{"n_layer": 8, "d_model": 160, "n_head": 2, "n_kv_head": 2, "head_dim": 64, "d_mlp": 640, "vocab_size": 8192, "activation": "relu", "norm": "rmsnorm", "norm_place": "pre", "norm_eps": 1e-06, "positions": "learned", "qk_norm": false, "attn_scale": 0.125, "bias": "all", "tie_embeddings": true, "parallel_block": false, "init": "trunc", "init_std_qkv": 0.0395, "init_std_o": 0.011, "init_std_up": 0.0395, "init_std_down": 0.00493, "optimizer": "muon_variant", "lr": 0.00519, "beta1": 0.93, "weight_decay": 0.049, "lr_head": 0.00782, "grad_clip": 1.0, "warmup_steps": 200, "schedule": "wsd", "decay_fraction": 0.665, "decay_shape": "linear", "final_lr_fraction": 0.05, "batch_tokens": 32768, "seq_len": 384, "doc_mask": true, "z_loss": 0.0001, "train_tokens": 194100000, "steps": 5924, "dataset": "wikipedia_en"}
MLP neurons of a small language model. Each row is named by its layer, matrix (up: input weights) and neuron, and shows model dimensions 16-111. Each number is 128 + 32 x the weight over its row's rms, rounded and kept within 0 to 255.
A block is one neuron, or neurons of one layer that tend to fire together. Before each block is what it responds to, as a language model described it from the Wikipedia text at the highest values.

Organization/group head nouns. Head nouns naming an organization, group or collective of people, often after a descriptor: petroleum company, research team, jazz musicians, the club.
L5.up158 [ 43 208 152  58 112 143 157  95 106 139 111 135  98 151 122 189 132 167 141 170  93  84 178 155 126 170 102 137 151 168 160 166 143 137 120 226  96 149  96 169 121 138 121  91 154  88 180  57 113 165 155 174 110 110  88 174 123 124 120 146 121 140 142 153 139 136 130  94 117 133 119  95  77 133 178 104 115 102 152 142 122 101 128 120 196 125 142 110 132 202  90 143 146 123 112  99]
L5.up319 [102 150 120 148 146 129  67 111  77 121 116 122  44 135 150 135 157 147 153 134 124  59 126 140 169 142 122 135 171 158 136 149 117 126 120 175 114  97 166 133 145  55 102 143 130  92 103 112 111 214 142 160 136 142  75 124  90 120 146 150  64  75 121 160 114 168 162 117 150 121 120 136 109 157 102 152  94 187 178  61  75 165 110  95 168 119 154 172 137 138 140 140 132  89  98 149]
L5.up415 [ 81 110 156 138 114  51 112  70  94 121  95 140 108 157 137 160 115 145  32 182 168 126 151 166 145 146  96  62  89 141 121 120  80 133 144 166 183 150 118 124 168 110 198 117  94  43 129 100 124 140 185 125 110 143  67 109  55 146  78 155 126 115 191 162 126 152 149 139 115 158 159 120 157 113  80 112 103 130 118 126 140 124 113 169 184 149 116 165 135  99 137 136 120 166 109  64]
L5.up478 [162 141 139 189  68  66 140 120  94 104  90 103 102 104 159 133 114 154 107 196 142 150  87 115 156 150 131  83 122 160 160 133 141 160  88 132  80  81 174 137 131 144  90 119 118  85 198 110 192 111 195 105 165 143 119 128 135  83  83  68 119  81 114  98 100  99 137  84  95 160 163  82 173 146 110  94  90  91 124 104 145 147 145 144 139 123 143 152 122 101 135 128 158 128  72 206]

Plural noun endings. Plural nouns or their -s/-ers/-ions endings, usually as the object after of, in, other or a number, e.g. cases, critics, others.
L4.up402 [128 138 162 120 135 106 175 112 154 104 140 190  85 119 116 161 133  82 124 171  88  58 129  86 171 166 153 140 142 186 110  97 164 163 125 175 128 163 156  73 151 132 101 135 113 160  49 111 170  90 116 142 177 166  71 180  97  98 101 110 132  88 119 172 155  89 125 153 108  84 154 119 179  85  59 140 161 178 123  91  96 152 156  87 155 108 167 110  90 110 119 147 138 112  71 107]
L4.up466 [ 78 117 105  96 106 100 142 132  98 122 148 194 114  72  99 189 129 176 123  87 123  66  82 106 158 147 131 138 149 143 155 100 104 100 152 164 143 134 173  99 191 114 133 130 131 146  91 125 122  17 156 146 149 130 115 142 106 100  95 145 119 152 144 162 191 103  79 151 142  75 143 145 163  82  80 141 153 157 151 151 137 130 113  46  84 113 121 134  54 122 137 113  95 178   0 105]

Year digit zero, clause openers. Mostly the 0 after a leading 2 in 21st-century years (2008, 2012, 2024); also that, commas and where introducing clauses.
L5.up145 [117 206 172  98 140 185 142  99 103 166 167 102 139  76 181  89 149 113 136 126 135 151 146 186 124 119  93 172 143 140 162 169 109 145 177 155 104 112 126 102 112 147 114 142 108 195 184 143 105 148 152 205 123 192 129 110 114  92 117 149 123 105 137 163 132 137 149 117 156 146 104 149 113 147 112 167 144 103 149 119  90 129  95 207  84 145  96 160  75  74 127 117 122 216 103 114]
L5.up489 [136 143 112 147 159 129 191 112 107 128 121 151 143 153  84 128  85 146 145 168 110 177  98 114 124 128 149 131 196 174 100 133 152 140 121 162 140 247 125 147 126 149 177 107 126 154 162 177 128 173 151 100 160  79 180 107 102 141 116 119 165 117 107  92 158 134 158 110 110 110 131 106 150 130 117 104  58  90 112 162  90 139 108 158 124 135 104 158  87 115 145 162 176 190 102 120]
L5.up548 [131 120 134  86 146 166 187  51 138 131 116 142 110  91 165 112 147 118 136  84 114 148 170 113 123  74 120 126 168 137 119 146  86 130 126 158  81 148 161 178  90 140 104  64 161 105 139 103  96  98 163 117  94 164 151  99 117 176 138 140 130 139 124 148  94 106 137  82 129 133  93 155 161 138 154 138 115 121 116 128 103  89 128  91 206 148 136  65 116  82 186 203  88 142 139 110]
L5.up627 [175 152  97  89  97 149 170  98 123 132 163 116 181 141 149 104 110 121  54 145 141  99  94  80 144  81 138  83 138  93 123 101 169 140 155 128 128 171 137 109 141 138 181 102  76 118 164 226 161 146 160 136 147  77 144 169 110 142  65 136 183 138 158 159  85 119 143 142 140 127  89 195 149  82 110 130  86 104 113 130 140  55 118 159 134 136 106  79 136 152 102 142 119 107  78 127]

Templated clause and field boundaries. Boundaries before a formulaic continuation in templated Wikipedia text: colons after infobox fields like Coordinates, sentence-initial There in census text, and clause-linking but and who.
L2.up42 [131 124 120  65 120 151 132 118  58 158 153 172 113 167 153  99 168 171  84 135 128 189  93 170 169 133 204  69 165 155 160 160 158 131  75 151 117 129 104 127 126 135 120 190 152 140 137 173  92  76 150 143 103 136  98 114 130 123 143  99 128 121 113 124 123 155 134 121  94 126  71 214 140 115 181 130 112 148 129 105 140 184 120 133 159 153  64 112 170 129 103 108 124 142 123 120]
L2.up134 [ 84  92 138 175 127  86 109 142 164 129 123 113 108 123 140 117 127 181 144 142 132 153  52 114 103 122 107  66 151 137 118  68 197 129 123 154 113 171  98 133 114 119 129 128 164 134 156 146  91 108 107 106 127 135 145 104 178  86 182 138 139 182 159 123  84 133 114 134 185 109  79 121 103 154  89 163 133 127 183 118 113  72 109 129 204 103 117 117 115 174 126  31 102 161 113  98]
L2.up175 [138 121 119 110 111 163 100 196 107  80 122 124 158 135  92 125 171  93  96 137 107 104 119 117 116 131 147  98  97  92 145  82  83 154  70  83  97 133 179 159  96 171  93 122 131 109  65 145 132 110 147 134 135 114 122 167 127  69 165 149 152 149 139 121 115 131  40 140 120 146 163 216 122  92 176 108 152 129  47  91 123 151 101 194 176 127 114 121 174  79 118  99 171 148 159  96]
L2.up227 [ 75 141 136 186 100 142 112 180 146 156 171 123 164 167 117 127 118  80 175 114 116 110 169 125 121 155  76 101 160 108 168 107 147 107 103 107 131 153 157 182  89  98 100 173 129  82  84 168 116 163 122 142 157 177 116 109 144  52 129 180 146 115 123 101 149 129 133 168 128 179 118 154 138 125 212  70  81 156  78 102  77 113 188 149  93  92  98 180 144  90 109  81 151 115 132 121]
L2.up268 [143  91 115 104 126 131  77 128 136 124 214 109  95 179 101  81 175 204 111 155 105 173 133 105 150 141 109 149 107 118 179 145 155 127  50 121 133 126 147 137  58 129 115 164 159 120 133 120  94  77 130 114  92 112 125 134 145  97 107 121 148  95 189  94 191  92 106 150 174 175 165 170 137 151 158 144 125 172 171 137 193 127  89 126  87 158 103 164 119 150 102 167  97 142 152 106]
L2.up272 [ 84 149 169  99 199 129 169 156 106  89 102 113 113 121 105 142  91 158 155  82 171  89 113 137 109 151 132 147 108 123  90  97 123 140 107 177  71 124 137  99 120 171  77 171 136 145 131 127 121  89 104 131 112 154  96 197 172 152 125 152 169  75  97 105 150 106 134 111 145  90 131 184 148 119 125 130 158 136 113  93  89 202 104 179 131 110  96 136 122 110  42  99 172 185 160 129]
L2.up469 [153 142 138 126 169  73 141 116 121  72 157 121  80 121 154  88 180 148 110 108  58 119 142 123 159 166 170  68  70 194 173  64 158 119  99 117  85 178 108 183 154  91  92 135 167 127 121 154 108 137  74  94 121 146 112  95 135  86 127 141 120 167  75  92 119 141 101 174 106 114 195 115 115 137 127 164 152 158 117 120 132 131 179 195 138 161  79 135 121 138 148 139 127 144 157 164]
L2.up547 [ 97  44 111 103  96  99 110  96 102 108 101 148 151  62 157 113 121 157  95 171 146  85 157 153 154 162 162  90  77  73 127 110 130 176 187 169  78 116 110 126 112 108 100 111 121  83 116 131 163 158 150 148 166 108 160 166  79  99  90 129 141 128 150 106 102  79  74 155 158  72 125 155 101 131 135 127  76  47 108 114 120  97  80 167 153 133  98 150 101 137 152 140 126 170 123  38]

Plural noun endings. Final token of plural nouns, often the suffix piece, at the end of a noun phrase before punctuation or of, such as companies, languages, robberies.
L2.up50 [ 88 154 159 174 162 166 119  82  83 112 110 157  73 140  97 127 114 182 127 126 151 129 106  86 101 115 138 143 174 107  65  51 167 137 173 144 104 107 145 119 122 181 175 136 141 142 141 163 103  58 106 164 140 176  81 157  94 135 162  93  90 119  66 124 130  84 126 152 127 103 164 158 136 117  47 168 140 116 103 107 121 112 140  96 163 138 148 143 120 142 146 104 146 135  90 123]
L2.up116 [ 95 109 149 160 164 129 106 116 128 124  96 136 142 160 122 119 176 124 143  93 130  92 195 160 128  69 113  98  99  97 150 121 125 110 166 123 153  74  79 132  74 147  91 100 107 155 149  95  81 122 144 137  63  89 170 156 164  52 129 137 131  67 121 139 128 163 154 141  82 121 111 162 149 163 137 176 149  96 133 102 144 115 134 160  96 128 126 162  95 158 126 154  91  84 128  63]
L2.up258 [141  95 141 121 160 161 117 158 165 132  94 175 166 132 111 173 125 135 167 150 115 124  86 143 144 113 100  83 118 141 148 125 163 164 111 141 121  92 215 118 173  68  75 185  83 164 115 134 106 117 126 140 129 156 126 178 142 140 146  86 147  93  84 183 159  76  93 154  97  81 159 118 110 115 107 102  68 104 100 118  82 123 114  69 116  80 167 155  74 191 109 111  89 131 100  92]
L2.up344 [112  95 139 173 120 134 154 158 130 140  86 134 102 118 126 193 108 196 153  89 136  85  99  71 176 110 146 142 149 101 188  71 188  97 163 203 141 141 138 103 159 154 114 175 164 132 155 101  93 102 149 155 165 107 195 147 197 146  89 113 159 128 154  72 107 129 112 146 114 142 113 126 125 115  91 136 111 149 152  92 167 132  92 121 162 144 176 134 116 152 155  80 157 108 108 120]
L2.up364 [100 161 161 141 146 115 138 137 142  61 122 145 116 151 155 163 163 145 135 127 142 185 102 119 104 117 109 144 135 164  64  98  69 138 103 126 103 135 100 153 113 141 139  89 128  85 243  63 105 134 161 184 137 192 109  94  74 102 105 127 117 173 134 157 136 126 123 124 130  42 184 112  83  89 144 189  89 149 119 127 144 124 119 151 169 146 163 173 127  92 141 143 107 164  82 148]
L2.up371 [142 146 138 158 118 116 123 148 148 136 117 176 119 114 100 121  93 174 133  53 154  91 203  40 138 127 187  74 131 152 182 126 137  88  84 133  76 127 117 110 148 120 136 101 154 112  91 110 144 172 120  80 192 173 118 185 115 171 127 108  83 134 139 147 104  89 115 152 109 131 171  96 119 114 138 151 130 188 153 125 117  90 107 106  72 149 120 122 116 121 195 120 138 140  95  81]
L2.up492 [ 58 128 147 218  81 155 177 145  54 139 179  80 170 124  47  94 129 141  98 193 161 103 110  54  95  81 164 141 106 104 116 109 129 116 128 137 126 136 115  94 118 122 152 112 134 164  92 113  98 141 150 138 119 139 122 135 119 176 155 124 142 162 105 135 138 143  86 120 139 101 139 117 173 149 149 111 108 159 121 107  57 114 136  67 123 137 105 129 116 182 145 154 107 107  95 142]
L2.up523 [138 196 166 129 165 104 117 150  82 181 182 115  74 142 147 102 108 183 117 153  98 159 118 125 110 106 163 148 121 151 118 133  88  70 156 103 144 123 139 130 150 138 106  88 136  69 126 135 126 197 129 127 102 137 121 125  99 105 122 120 176 162  76 209 119 136 127 123 124  99 149  98 173  94  99 134 127 100 123 172 138 180 115 119 141 155 119 110 138 159 122 119 128 125  62 128]

End of long noun phrases. The token closing a long name or noun phrase, such as election, album, °E, or a table cell's closing |, right before the verb or next field.
L2.up39 [133 132 148 183 129 139  98 125 146 124 116  99 144 134 169  90 207  78 131 128 101 131 128 152 153  87 141  70 107 111 160 187  95 149 116 104  92 110 110 116 134 134 139 139 153  99 168 213 131 165 135 207 152  74 135 110 152 137 157 120 114 110 151 103 143 159  96 113 174 193 109 130 135 133 125  91  87 122 104 167  97 101 152 118  94 117 104 168 199 100 157 158 151 147 200 143]
L2.up130 [159  90 186 136 163 122 149 115  91 178 146 128 124 106  97 110 147 121 119 103 177 130  84 103 120  96  68 143 112 122 112 154 113  97 148 113 124 127 155 137 114  62 111  61 152 104 121 127 121 170 156 190 141 149 129 103  89 122 133 113  92 166 147 177 187 113 177  47 144 118 114  89 129 158 143 160 121 107 131  68 164 153 162 159 144 159 182  98 133  66  80 151 142 161  67 113]
L2.up166 [129 144 202 204 124 110 145  98  93 115 120  91 182 171 152 164 162 158 168 127 117 100 130  78 129 114 137 104 149 141  71 116  37 102  89 100 110 130 117 138 111 124 154 129 183  92 133 148 166  94 175 170 140 189  83 163 138  79 171 100 105 190 139 109 167 115 110 106 133  80 142 106 134 187 140 127 158 142 118  87 123 140 152 156 109 154 131  80 102  77 110 164 155 135 118 108]
L2.up281 [179 181 111 137 106 140 102 121 169 143 152 116 144 153 193 111  72 185  68  84 158 106  62 101 108 101 178 108 110 115 113 134 126  94 144 111  99  70 122 158 157 156 137 156 145 112  71 104 108 130 102 169 132 119 166 162 171 117 161  88 120 180 138 168  90 111 126 181 150 111  50 153 146 173 157 147 121 106 170 193 124 152 113  93 167  92 137 110 153 120 120  66 158 146 134 119]
L2.up365 [138 123 153 141 147 171 123 154 100 104 157 116 118  75  67 159 130 185 137 101  62 118 118  83 190 124 118 138 155 100 104 166 180 131 124 123 118 117 124 153 130 124 124 152 155  89 111 142 125 107 124 126 100 115 148 163  33 158  84 141 108 139 119 149 192  81 111 194 178  71 138 145 140 131 116 181 121 115 154 151  87 116  91 129 163 147 120 153  77  98 112 170 149  80 164 136]
L2.up385 [166 106 116 155 140 155 173  78 146  65 124  74 114 116 125 121 179 127 115 144 137  38 132 136 118 182 139 139  88  98 128  91 100  95 131 125  84  92 140 118  94 155 154 181 156  69 117 117  99 171 152  51 117 137 100  97 117 126 101 163 112 157 120 130  92 120 217 129 146 156 149  70 144  63  86 132  67 142  88 182 152 137 157 167  90 148 108 118 135 158 146 116 174 116 137 106]
L2.up460 [116 170 108  90 132 188 174 121 118 126 155  94 158 168 217 177 175 159 119 137  93 103 183  73 168 132 130  95 101 150  88 127  81 141  58 124 134 125 154 136  68 118 162 143 166 100  94 158  72 124 124 108 127 126 123 119  99 121  95 142 114 148 105 129 111 121 120 160 187 110 189  73 162 142 142 128 119 126 150 158 128 118 158 144 110 139 135 100 113 123 142 139 161 101 124 110]
L2.up636 [106 138  99 107 117  80 133 105  56  91 167  63 124 126 105 164 172  91 123 141 159  69  95 126 109 149 121 113 180 171 107 104 101  81  90  84 128 137 139  96 160 103 172 160 160 152 104 180 162  91 184 146 143 146 156  58  93 189 136 109 137 137 143 144 107 183 133 183 165 158  91 103 152 145 156 123 121 183  82  58 125 158 178 160 131 116 155 102 175  69 108 142 180 126 107 131]

List-item dash bullets. Hyphen bullets at the start of lines in infobox-style and cast or species lists (- Basin size:, - Died:), and field colons or ordinal suffixes (12th, 20th) in tables.
L4.up8 [146 146 139  89 115 148 148  96 137  54 121 147 117 131 162 151 122  86  71  97 111 168 171 172 189 102 155 132 140 102  88 102 106 126 105 109 126  98  91 109 187 110 144 148 105 155 168 120  81 134 148  83 106 120 144 138 161 191 161 114 117 111 151 111 123 124 132 149 186 117 156 104 107 156 109 160 175  71 158 149 130 144 132 112  81 144 114 117 111 132 118 181  75 129 128 105]
L4.up97 [139  91 140 113 190 139 165 127 134 213 171 176 103 164  98 127 165 127  81  99  60 191 146 132 164 167 119 104 178 144 142  60 172 124 114 141 113 151 143 169  63 139  56 135 136 188 146 142 118 129  88  92  96 116  98 157  82  81 146 155 123 129 127 104 124 174 134 108 111 141 117 146 115 120  95 118 138 129 105  92 100 139 152 132 156 140 147 133  85 128  83 199  56 151 165 157]

Mid-paragraph sentence periods. Periods ending a prose sentence that continues with another, often after a name or place, as in "Sir Kenneth Crossley." or "Yazoo City."
L4.up270 [ 94  84 191 104 146  96 115 134 129  97 115 167 199 163  74 177 135 164 114  86  77 177 101  74 127 121 103 150 136 165 153 147 176 133  97 142 132 115 151 182 143 105  89 117  84 101 126 116 107  77 114  84 157 159 100 129  91 105 129 141 158 147 143 143  96 107  97 135 100 122 112 118 133 166 144 141 119 149 121 146  81 101  77 130 133 102  84 170 164 122 143  88 146 116 154 191]
L4.up348 [165 120 151 125  90 140  97 157  97 183 155 111 111  88 131  82  68 157 126 132 118 154 171 107 174 160 158 123 160 131 113 120  93 210 172 107 175 157 133 138 129 103 149  88 128  80 123  66 154 115  94 135 129  63  96 162 150 108 118 102 138 150 134 211 165 130  97 148 122 125  55  89 148 190 146 165 135 114  96 148  99 171 114 158  86 142  83 111  82 165 117  88 121 100 143 175]

Sentence-final periods. Periods ending a mid-paragraph sentence in Wikipedia prose before the next sentence (The, It, He), and occasionally decimal points (6.9) or abbreviations (c. 1520).
L2.up104 [162  33 193  91  99 139 123 174 103 120  76 119  85 143 121 160 149 116 110 126 168 159  72 114 157 110 158 137 133 119 120  96 124 129 160 164 127 162 122 139  84 111  81 128 116 111 143 111 173 142 149 109 101 144 175 137  86  83 159 129 101 181 131  97 136 120  41 135 116  79  80 135 151 133 136 143  84 126  73 100 127 147 133 140 180 185 152 137 117 144 135 146 114 109 130 181]
L2.up106 [127  85 174 127 115 111 175 132 108 121 187 143 123 147 119  95  86  95 121  36  96 145 135  77 143 139 158 108 144 111 138 116  95  87 130 111 128 109 133 122 104 121  91 119 110 135 151 164 152 154 171 212 109 141 115 150 107 127 153  82 101 129 145 178 129 101 167  93 101 156 132 136  92  99 203 130  49 146 210 191 143 116  73  99 139 104 136 162 134  95  84  81 195  96 112 172]
L2.up113 [184 151 121  87  87 171 154 151 137 179  91 104 166 144 119  83  90 105 121  41  74 199 103 137 190 111  80 134 126 112 150 199 173 115 133 132  90 112 156 133 154 127 138 137 148 146 137 116 163 168 115 159 104 129 122 157 154 132  83 162 158 113  97 170 104  79 144 170  63 101 121  89 158 178 120 123 107 166 140 139 108 108 111 135 112 159 151 126 119 181 108 133 125  24 121 171]
L2.up117 [153 158 145 172  77 151 153 150  83 137 162 139  96 149 106 137 100 123 118  95  78 172 179  75 149 115 106  98 170 162  93  97 147 123 126 132 162 186 159 160 107  99 157 103 101 124 170 143 162 136 144 108 122  69 135 113 111 175 140  94 143 169 100 178 133 108 104 105  94 140 140 108  86  72 126 108  94  36  89 180 137 101  52  82  51 125 141 170 104 172 137 136 103 105 126 159]
L2.up388 [133  99 127 127 139 134  90 104  86 142 103 139 160 119  71 139 126 151  61  81  99 174 135 144 201 150 158 115 132 121 173 110 175 167 162 152 102 126 132 131 163 140 110 102 123 109 153  95 181 129 130 129 106 137 121 127 131 174 180  99 112  85 175 148  95  94 132 134  63  70 148  88 141 130 184 169 168  68 141 105 133 171 106 159 130 146 102  68 149 177 121 124 108  90 101 108]
L2.up521 [126 149 216 104 101 172 106 131  73 159 146 105 131 127 106  92 129 170 166 103  52 121 185 117 167 128 107 105 156 113 113 117 163 141 127 182 159 120 141 131 100 143 139 100 113 106 123 122 165 136 112 139 150 138 121 168  78 114 176 131 120 126  69 119  65 116  75  96 112 162 130 118  71 161 132  88 122  67  74 126 117 161 118 114 103 156 151 178 120 161  84 101 117 129 106 166]
L2.up620 [128  79 182 165  69 150  91 102 106 146 157 119 127 162 103 128  74 145 156  92 135 147 120 155 108  80 118  48 134 131 153 146 156 122 126 175 120 106 142  97  49 133 118 132 130  59 139 148  98 113 163 157 155 139 102  81 121 102 182  65 124 110 173  84  99  39 163 152  77 122 147 142 110 103 156  89  83 145 125 131  80 110  77 103 120 107 162 112 116  81  99  80 119  87  94 126]
L2.up626 [162 125 139 100 120 119 120  70 115 188 143 115 146 107 109 104 153 150  92  93  86 140 132 169 137 146 178  54 156 153 124 127 111 141 147  92 170 154 168 131 222 131  54 109 156 190  81 161 145 182 147  97 118 115 126 155 117 136 206 155 151  95  80 111 139 114 149 159  58 146 105 110 122 149 124 167 107  47  95 105  76 153 124 122 105 117 139 166 129 182 121  96 175 126  95 154]

Head noun after modifiers. Fires on the head noun that closes a modifier phrase, mostly "film" or "movie" after year, genre and nationality words (2006 film, French comedy film), also album, match, role, title, and word-ending suffixes.
L5.up129 [139 130  86 143 103 116 106 123 174 132  81 127 137 163 120  83 143 188 133 134 154 149 113 170  84 114 198 158 107 101 196 129  90  87 134 182 115 137 110 136  68  99 179  61 176  83 179  76 134 114 125  88 128 101 135 144  85 134 146 143 155 147  92 153 123  87  99 113 164 181  84  75 160 187 126 128 109  85  37 169 150  99 148 143 128 127 142 148 198 141 114 129 152 105 150 102]
L5.up332 [121 141 125 151 104 177  67 108 137 126  98 133 158 128  73 167 158 140 178 111  83 104  96 141 134 197 117 176 114 142 117 143 106 106 104 170 132 117  72 128  94 144  95 127  87  48 175 109  55 154 148 123 117 102 139 158 170 180 239 143  77 158 141 152 154 136  77 143  88 106 114 113 102 162 129 110 101 139  84 145  89 137 116 115 108  87 159 134 192 121 103 176 130 113 145 140]
L5.up376 [161 171 193 126 121 147 116 138 107  84 136 126 110 147 149 114 185 165 147 166 115 177  64 147 137 128 215 156  99 149 135 126 148  83  89 151 142 125 116 175 105 123  94 122 148 151 145 105  85 129 153  89 125 174 168 145 187 136 124 113 100 164 149 133 113 124 117 124  74 147 159 127  81 120 123 184 132  88 121 154 150  63 167 110  85 118 127 159 121 120 108 155 120 217 137 112]
L5.up574 [130 101 169 175 110 146  86 117 133 166  85 121 161 139 119 146 129 159 188 142 130 179 168  80 154 195 104 138  77 159 103 144 171 132  97 147 192 133  95 143  80 110 105 131 176  56 148  71 128 107 147  87 123 157 109 158  91 173 124 126 121 158 129 120 184 112  99  82 147 133 137 166 118 117  79 141 123  89 127 171 134  54 152  66 101 182 114 125 115 141 166 155 201  99 124 109]